From a checkpoint of a small transformer trained on Wikipedia.
Architecture: RMSNorm before each block, tied embeddings.
MLP neurons of a small language model. Each row is named by its layer, matrix (up: input weights) and neuron, and shows model dimensions 32-159. Each number is 128 + 24 x the weight over its row's rms, rounded and kept within 0 to 255. Numbers have three digits each.
After each neuron's rows, "fires on" lists the tokens most often at its 100 highest values on Wikipedia text that the model never trained on.

L4.up1264:113138148140133139164142135128147086115102127077121128115109145102104151116119125086137097147113131142103136113112148111120067125142124108117123108163153121140126116108125167133127150123084156093138131134133128126139108156102161126105159200125160101118167133145119093123129151142144124119117095130098104123092157124126122094140099097120125167161124135128147099126131173101112155107147
fires on: " in", " on", " of", ","

L4.up207:163094133132128129136122103098146143156129160160118139156143143168137133066144139108085114111122175166169105124142177156071086093114103107167093144157103149111114100088127147126110127087163134124107132090115138146145133133112110188145133130119084121131097142128157148175112101137169122189138113143139111097156124119126107067130136118079162134124118118114124093096156106151148131082144
fires on: "'", " that", " 1", " However", " however"

L4.up1218:170122123143118074084169100160096195112145081135107154179141145077112123104127140146148126141113131106099124138136141102142106153146123130166159119136107076130082111110092127143121164083139122100126137121094159098137149107136150188128144112133134099122178151111119133141125102149134142130131127137136139159117114170088133101141142153135143139125149117177142102092084134087153131115111
fires on: " as", " was", " and", " former", ",", " Le"

L4.up1448:125115104147120108144132177096124158167129097140110129120151169089136145140138121163165117129115163088125167126126126105137119113137172061171150146134147087141122111147116128191174144117151118076111118100108116147119148116183136116097114120149097071165156118131166111172181105137112122144135135100137154156129121137117139130122111110116124158125116164169096112101120088117169126100110
fires on: " of", " and", "ly", "-", "in"

L4.up984:170105107147148131148161125117083124119126129145099123168129143095115133134152127134158145112104132130174114123134131149144092110139128092179165105161151145101095139175148160075138125103143119137130130123133137102168145148114079106114145187150102088118160118106123124134161128208111128107158128143130129114113111143126111141157131108134121171156146175146095117141138096128169151125140
fires on: " and", " to", " as"

L4.up31:115120102116092127095092126088144128166134102106096125117113118142127086128146105121124094135125089166137153152107135129146164093171154131122167118107162127101101144123133118099126167162126135130124096140133131088168095151134154132093164145133127165152094128095100126111161125138138134130129086132143117163112160124135132132098085137068149155084100194114099136114093124132116146124141
fires on: " as", " and", ",", " be", "ing", " of"

L4.up1031:142114122160128097141133157105129125135150134139129115124126109115150151174139137116130119130065110164086073139119132063156101154101127146167122122144097127109132114108101113145125149084149157112142131143098133136114157117087156154103081179101179125153142103120126127151171140153133110129122140100091106153147174166120139108099137175084087151173113129174141125122112123091113112109155
fires on: " (", " ", " and", " or", " were", " a"

L4.up744:136146152139128138126139126096130125138103129126124134140125105113140146107075111143130120150118135164113112177124137155166114149135129126148136109110135164109129176128114133110135127135143192158138109151134128125112156140151118144094135096124130110127134127125160099141117105119161085107127157105116131134097095145094119141146084163120139155122134120142173174142185167096117097149112
fires on: " of", " |"

L4.up296:132135125154138134138153106082146095168099136095154124128163102149129127108082066144156122087149144140111165148164144136142115087113142124139111155096130143121144133148168153096172112100076189139156169105117126145121113128115132145130087122136143087127120124134136120134138134151113156161120180138128093096147128121106095120113107160104121155118115097131097158076108119094167151108106
fires on: " ", " in", " as", " that", " at"

L4.up654:100136124098136093142163122115164071129138131180107126120156107168106132164094133163154104113108141135122105118111149108139079083129135124090096117118159157092095138109154154208103128139149149155138126128112100146123106098135095157099122147152135122111136155164126134151158146145146147160142141167098159137060112118102144193132156112119141143136113115129108119150163097165153111120112
fires on: "o", " by", " to", "ko", "    ", " Soviet"

L4.up1195:121138120102112127114121137159107123141152088131099159131123083134123105107115070114102153156124118166118146164102111091195143089162123127118107118115098142129123079120099089112166098123092114096118150099088150098170178122127129098122083126148117077101134136153181123134121152126155126102113145170123106109153156124099150129124076139146130145162151118113143134133157151126148135107148
fires on: " re", " in", " a", " Dis", "com", " I"

L4.up1281:133104094123131135163123147121100144104101110145124098139131127132097124143129108116132130146152106145123128160076123119137135166139103143155134152149080154142137129177145173120148107104149153120176120103107125069130159131147159121143107111104149072118141085110143116170130126112157106081119108159129122113083158114161123108153163070117111121129118110125112117155150163142129087153165
fires on: " of", " as", " into", "\n", " for", " in"

L4.up27:121163137137163115150134133156098150136140101163135121173145173116111169122126141146114125141117096114157097157125133084164147134120151154103147148133153097103165149110154150150112197133126141151126098072092091131109146099118142118158088147118154137172146159106111105135077116142134143122104111147087135112122105115138067092131137159097132147151126152116151133142152137130146092140131
fires on: " an", "s", " as", " himself", "]", "ci"

L4.up785:174139118119129138079134161129127114166110154089127143128132165137116149116107071144180144112105137148128088132105124132110189083165191118154120120155149134095145172117138156134143156118084152149129101127110126113146158110171144146122157105136124150107135180100139103086136133163128122131091096116156167124130100109168174132105134119119120127145084137120112170114150113174130127123113
fires on: "'", "s", "n"

L4.up629:158100119104111111138106137143083142104142102107150121109135126136161133107120132139116118170162114124148130112086118152118131172068134118157133113136122110104142100130089124076123135073153121143119151141117135155134119150114141154106092112126111162135133112120139106133156151123152183139152111135144125129138121121137157188165160164172136135118148138117105139073127091128109103133112
fires on: ":", " of", " came"

L4.up389:106112124160092132131101117152163139135097119115132118110141111128116170148129109099125116127106134173148102120121146134168168151115134100120137095118119101125121123133122150134140143109154084184130106171143146191118141120114125152118137151119160128112139125108119150111123103108092138140129120148168125102161143138112137124166149172105130093145109137137134124202148128146125157155151
fires on: " 2", " with", " was", " while", " L", " by"

L4.up1068:170148152137137122100119047116116121088121146162144164127103142164150070143154113096115111149183133096095128140147120108154116125080114131100146112112127096108134148123106137103155091121135120134151123156155111161101175128132146154162134158116172133112153124149104077119097118146121142151112149103125102100142165116081107154106102125129120135166149145146139109175103145127146119127111
fires on: "s"

L4.up686:139125112119117128133131145136101147141135129129141124109135117199100116094125153148134112111140130095130094099173155066138109131076112111140168128153139116120105181166151136107114152160109112192089138149088126088137128134165134135170121138148106106126113126148137119162119099085138140120115137095140146145195099136134175151136117126159113107132106135151112175140112138153138088166143
fires on: " in", " In", "de", " German", " French", " the"

L4.up171:144156131140153162134147086139133081151126158119139106167132124141127132136165134102094124123100091121107137124100128143148102112057125142131142124111114169147128131117161140068165126155137137166145126147121124175125101178119104085152134113133162103142123105157135108087145117169131131145134128111111119135107135123071131120147094132098168144139097188156097098132108140153159124133139
fires on: " which", "ing"

L4.up42:111109153133117134116140110101181082103147131100171122196143098151115139148112066094156138152167166118110141071139145110152107083140182139114086105100112166095126113140115095146137118091094122122107130140157135127097142137129112144113137146134116093115170123102098145102104137126165132080153085117114164152150126130131180107112132147130116143151158154138090095132158173163095144115123
fires on: " "

L4.up293:146172104156116143183125105120138108114127168117162102141129064126101157128113105172156130122141097145138120124091157103106124129148146145145162128089104168180123110137101100129106104135161083150191148161152121123171132067161157152138110177108119152170116086105144108112175166087073140128109106159137135108143144120113108135133097132107112131163085107083125126118089145103172077151133
fires on: " ", " and", " 2"

L4.up327:127104163148127076100156133156125092144137104119109150125121106126099119181121117114138117137117140164109124122127114137158110094118135112153087136136131119146140113115138103131169111134143092130103117153105140119132115107138094118105097124128105111148114150155110119112134166127151114091134160116119119100129114202121130104136085140081132154147167110117144106137121127121101122122083
fires on: " a", " in", " A", "s", "a"

L4.up779:126093129132146125130152138076136125121145156137144126158112103165127147100089145123152106131142116114119121142106110138078112158149127099187159122169146179130082091162132138085136129137121126124086128124133094092156117111071145170093111090132142122167148128172163106115146159125162106068124098119125155121123132132136130107168108109128134121125115132144128102086142110129137122163097
fires on: ",", " ===", " was", "===", " began", "s"

L4.up576:119111102123126128108179093150163123156116133154138110115124176099131110113134141152108165088124101158153104138091118124133159136177137094137116125084123148120149135139114087145093109124115090141146093121127125070165121137162099133074107164123123100125135097112121143104146155153107152090156118101141112127120103126136149151131155087113132172129109129159126126124168126188182148127120
fires on: " two", " three", " years", " much", " four", " six"

L4.up428:097091111150143135161112144114122114105145080103120144138100116142117132109143110136152137119114149164115099121140127120142185118088155139112198096085140117107153130148140161116137090095122153127141138151155140121121117136145136112122115159138133137134158113173108166128114104169129122154124131131184066134122121124126091148152134172119085118076112137147114120168059111123148105104121
fires on: " and", "-", "t"

L4.up946:115130108171113118062142154147154149120128117134144135160141131129110098059179134112128150134147122139162173133098105133125138117100156085112162122101122112164170164138137155088140148132163133123089096101153158161169090072107131142144092086122083140109143082092095147127103103115132125089116135124079130109170081158091123132150103161116139135175113174117143128129143126165120102093139
fires on: ",", " as", " called", " title"

L4.up1016:153127141139146147148088123115114169095155106126095083178086102133163110127094116152148179138146136122104077150120141082122105107096135170138135131180139116129121103093121098118145139114117097142156146121125145081112103131140103159121109130163120124091087118118185086156148107150160140115150188103167108108135103157112109168110140099122114117093134156162148169083107125130116125159106
fires on: "\n", "==", "===", "s", " in", "ap"

L4.up1403:138160131103130112132151108093118126134120143083099133134156126146114164092105111070133132157137114119085114095128165124145091103134117095104103139106097133178098115168130177136160146133105129132123113133188084108145137143127136151159106119177164133127132091103135164095148101161167096087141148124140116181134093071140121099143144081151132133134118130087110124163130135111127129137138
fires on: " in", "-"

L4.up1400:139119156157118163214158159148136186114162134133075142105150103181114117063164140171154118118133091131150101140116143117142126109094153113120140118144149162134121149142173113129167090142150117162133119136134092123131114098098127093095153141166137156133103090074167081109070108168102121167129094131156146131103147130150110183099146139112125117164130110119125148112141149135133096167115
fires on: ",", " as", " were", " was", " ", " are"

L4.up492:121151171155113140151101122131132111066129133143129175142103139155165160148133105110068135085123101103096136129122118103115122105159194158134126128111114115128111132118109129101141162134116119142112113143137102121162116116113125105123131151118115115145123123132122115110143115162171145139125105096140135148105140056095192128158159125160153151090099115128127168135112135129113091124126
fires on: ";", " to", " took", " medal", " 3–2"

L4.up1190:118118136186071116105165111157098133160127125162091135141135126141152118133142130131150118094089161160102145151094129132135129130150131108110127113079132096171109130116131077133130091120109099114143126126082127111116125119134135123118104104111128107141093120096112104135120128147098121136088114138150151157136123113134113131093093128126163108108091135096177098144151146081139077099125
fires on: " and", " St", " Mag", " 4"

L4.up1358:140090114065118174143123151146079157112144104166158150088119127117122114160122117108179101141089137127146123112156109145085147191075124088116147158145086150096166102149101142140172157128134072144118101137122116128147100130135159126126142139121161145156114142117124112160115113099128099105124122114134088128084107120106098078154077100133133115136142101093128155152139148127112119174147
fires on: " second", "th", " third", " first", "-"

L4.up997:144162125108180085109114097106107126123118097128135172110127130154123159114116113116098140169090113133108115131104146131127117075107155079095087135120110151137104111113132116110134107098146122143114120078153134132133108096125112127159089127137124121128095108096162160116147110141137103116125108148126111107135137177156113115151126160141127173134110118110114134154090124136098157147122
fires on: " in", " In", " record", " made", " No"

L4.up260:161129107134106203185151129115112109136091149095132156144109166134140152116141141108151150115132099150106099127153158121092122114123166108117137144107102136124131120158072115153139090156123137121166130131146113097143174148123141168149103167145136080160154131147142114143122069131155136148103136102098108118134155120091190075117096120131136139138133149103122144169115162152140133152095
fires on: " and", " of", " to", " (", " |"

L4.up1350:135130130161145120141126134051134103147118133153136118097110147124123134136165112134121110079131132207166143128147113155120166113136182122128117154121136138149095135126125130116130151125081129110160084150159166081075158158139135145112140125099124102134132146125143108124093115124117156119126138103121057107109152073131112090144138137140103087149162101107168121156157098100117109098104
fires on: "'", " F", "th", " B", "B"

L4.up167:106177169166100094141130109119138130118104112113112133121120071128144156131110124130112118138147125138117098153089114120105130111094124100091099116138132079112121150128118125110144142112058126099122149106123132160122133113157153114108132146097134134104100162160119119144113131175091118123107118112148101166178148135100074119142125133108113130129124110121149121069137112133143097176110
fires on: ".", "s", ",", ")"

L4.up1385:163131110130109146132097093104151122098090114126171122144151138102168106107130129151129091109169133157087152197125072122122112114132118167133097132090123106098092138138157127092186145133163155138162125131134110128124118169154138136114116168165107145133175123122118136145168122137121118116117167123146108127129124131117147142128116092126150132178168139162127110123105123100134135126129
fires on: " he", " she", "o", " was", " from"

L4.up754:112135108159157087100138130111125098145129091131126079138148114124122101094160156112118130141145133155087109150126123105113152102117118154159137133103100136127101149123161130140123128153117100126153135072131176118125098117184158129108126130122100117096141106139151144149114146100120121157138126125082104164176119163106126121162141139131129107136176107146129126099105132135083118142120
fires on: " the", " of", " and", " &", " to", " a"

L4.up184:154123154127164181134121105122137133158160132114126150074119177134127126157172147157113131166173129158131046149114195118166123136134115132125102148110124138108121165106112152095109138132148127128120127119127119175081122073105099101141138106125081137071108112099092159146095102098137156126134113154181137097145141137169114120169139112147133105155107106134144120125090103119180122168118
fires on: " so", "'", " was", " and", " announced", " with"

L4.up89:137142111118112120129085076142125126112101109144115147107145101123120128133104126104100142114152131095132152120147121110142105106092127122154080158129128133125132138119132134111115135123124090101075136139125106092120172064147095157106169130176156106114145113148082100126120112079167099123155114095143134187165132122157164107141104101131091111180110133129106163110109133174145154140100
fires on: " his", " her", " their", "s"

L4.up716:139130158087118067120134075131128123167127174082150141170135151128124114163117118114142136124149121140160149104143120115131130135113139118128115144125177136099159125144155150097128148087146095117080118127118086137149164140127127120099117125115132149182114110152155143115164149166142115113151072140141126129124127097124096094161092103136157132141101148171152132160137136164176086107103
fires on: " which", "'", "ci"

L4.up1348:183136136154120081144134097129116156148149111139072098126156093151119102143143094101126154145120152140124158125111133129083155138125144152152121134133146153142127130137100154132167144111111143086144143107141136162140168086096133163126122115180157134135110126150148177135135130138116122073125138145157128120123134143126156172098097121113106135106102144159200130112072118129072125113125
fires on: " who", " to", " his", " (", " signed"

L4.up895:118134148159144125113122118097215119163156149125151118116131117118101117137116165138095091163119140147108094108135117096131156144114169116127121150079107140094147169106146155143133157158182158082146112163106123159120083126100133114136113117154099163095162137106103166133177104138131130134108132111130159100138156118107112159142152173134147160142170107086165081108127164155130114169161
fires on: " of", " to", " at", " with"

L4.up526:147142136145172123158153135144108138150139158123139170126095141148129131160111097103134117152122140129131110183123165101108150164108117131092119099128122125123190128114114132158155137106118104160112135151122098143124096089116108112137133105139109121155099140149126149138176142140114143139126160126127127130135105117128138134138140126097139176141134146143136097097141124068104137106129
fires on: " of", "s", "'", " for", " as", ","

L4.up679:139144153130096136157194129115132133117145098150102133145121152095103129150087165127134143153128104139161087117155166145158128109139168136117142115116104135130107120124119160148170140155105139175156141137110133085135067106145149133112120116199150094109116084116113129150083090133142107132119146161157134108097163110137109136167090146109125125126099173090199142101134109137136117122121
fires on: " and", " two", " three", " second", "-", " Both"

L4.up1151:169133124114109120095132138142138145143154109148119088138115155141182120126133094153152183140110115136122131125112127086158157116104096129171132148128108139133145111095083146090142112143101132145195117149135159138123132114160120113113146090109135149148125143134162138115158124102129153106144172129095127124130086146119135142094095122162173137110118133131129124134126133182065148179106
fires on: " |", " more", "|", ",", "==="

L4.up1084:120135133113160092109095149139128168136129117102142116112139135141165100127103111073142120121110120119108160148107118133158144089098083158102112139132105152120137150159087118166146157157100124124142099131125145151111097169161158114104141137114102128117111154094122156101112142139130106128137156121146082161122157157158126133116115114126103134092163126131130144129123128126145139142144
fires on: ".", " Year", " in", " Time", "-"

L4.up994:138108155167127126140136171133111117136103115111123152118143126143149149142157151079127079084131133155146143162144108126116139096155094113130124154091129124117119056129111145095131126129144127162126102113108122101164087134092086148118135156117125162156141101136115140138133109142087121177123131119117093159130161144120152127143110116120103120106101134127152089114125113138146139150116
fires on: " and", " also", " to"

L4.up976:139139161131131104141116126128122139134144172107103109146125132115127163128143114138111096138105138128129149130143110150100143148135149125152119134123145164151119153161114152104132123105140069111094121112180158139156134177149110145167120169136109121137125157196153140134164122122103138117087118104128113139150105150138147100118146127107116111169127138117122138110186095139141122103138
fires on: " |", "born", " time"

L4.up753:150136148099108131121070136133126133135096134136150084115117156157108094148144152100160071144128128117167131122161139117126130151179134175161117106148171107134147134141120134121120142145093148119154137114164087059170095112132150152116089135148121111080151157119130139143121092137103153148170172162114074149114121118123098124171126126135127141109135121137096140098136137130126134144116
fires on: "-", " of", " time", " within", " to"

L4.up630:146102120115166127136118151111108116115146102132112114145106137160157114145148127172151157101134123129143140107145166127122146111087147087149154129140136143118165134140105146115171100111121139075109097159158166122148136153159135122111145122119153118129137155112162109176132086089112124134105142143138099117143105113114116089062125112115173159139131167110132095119128153145142120126127
fires on: "'", " in", " to", "\n"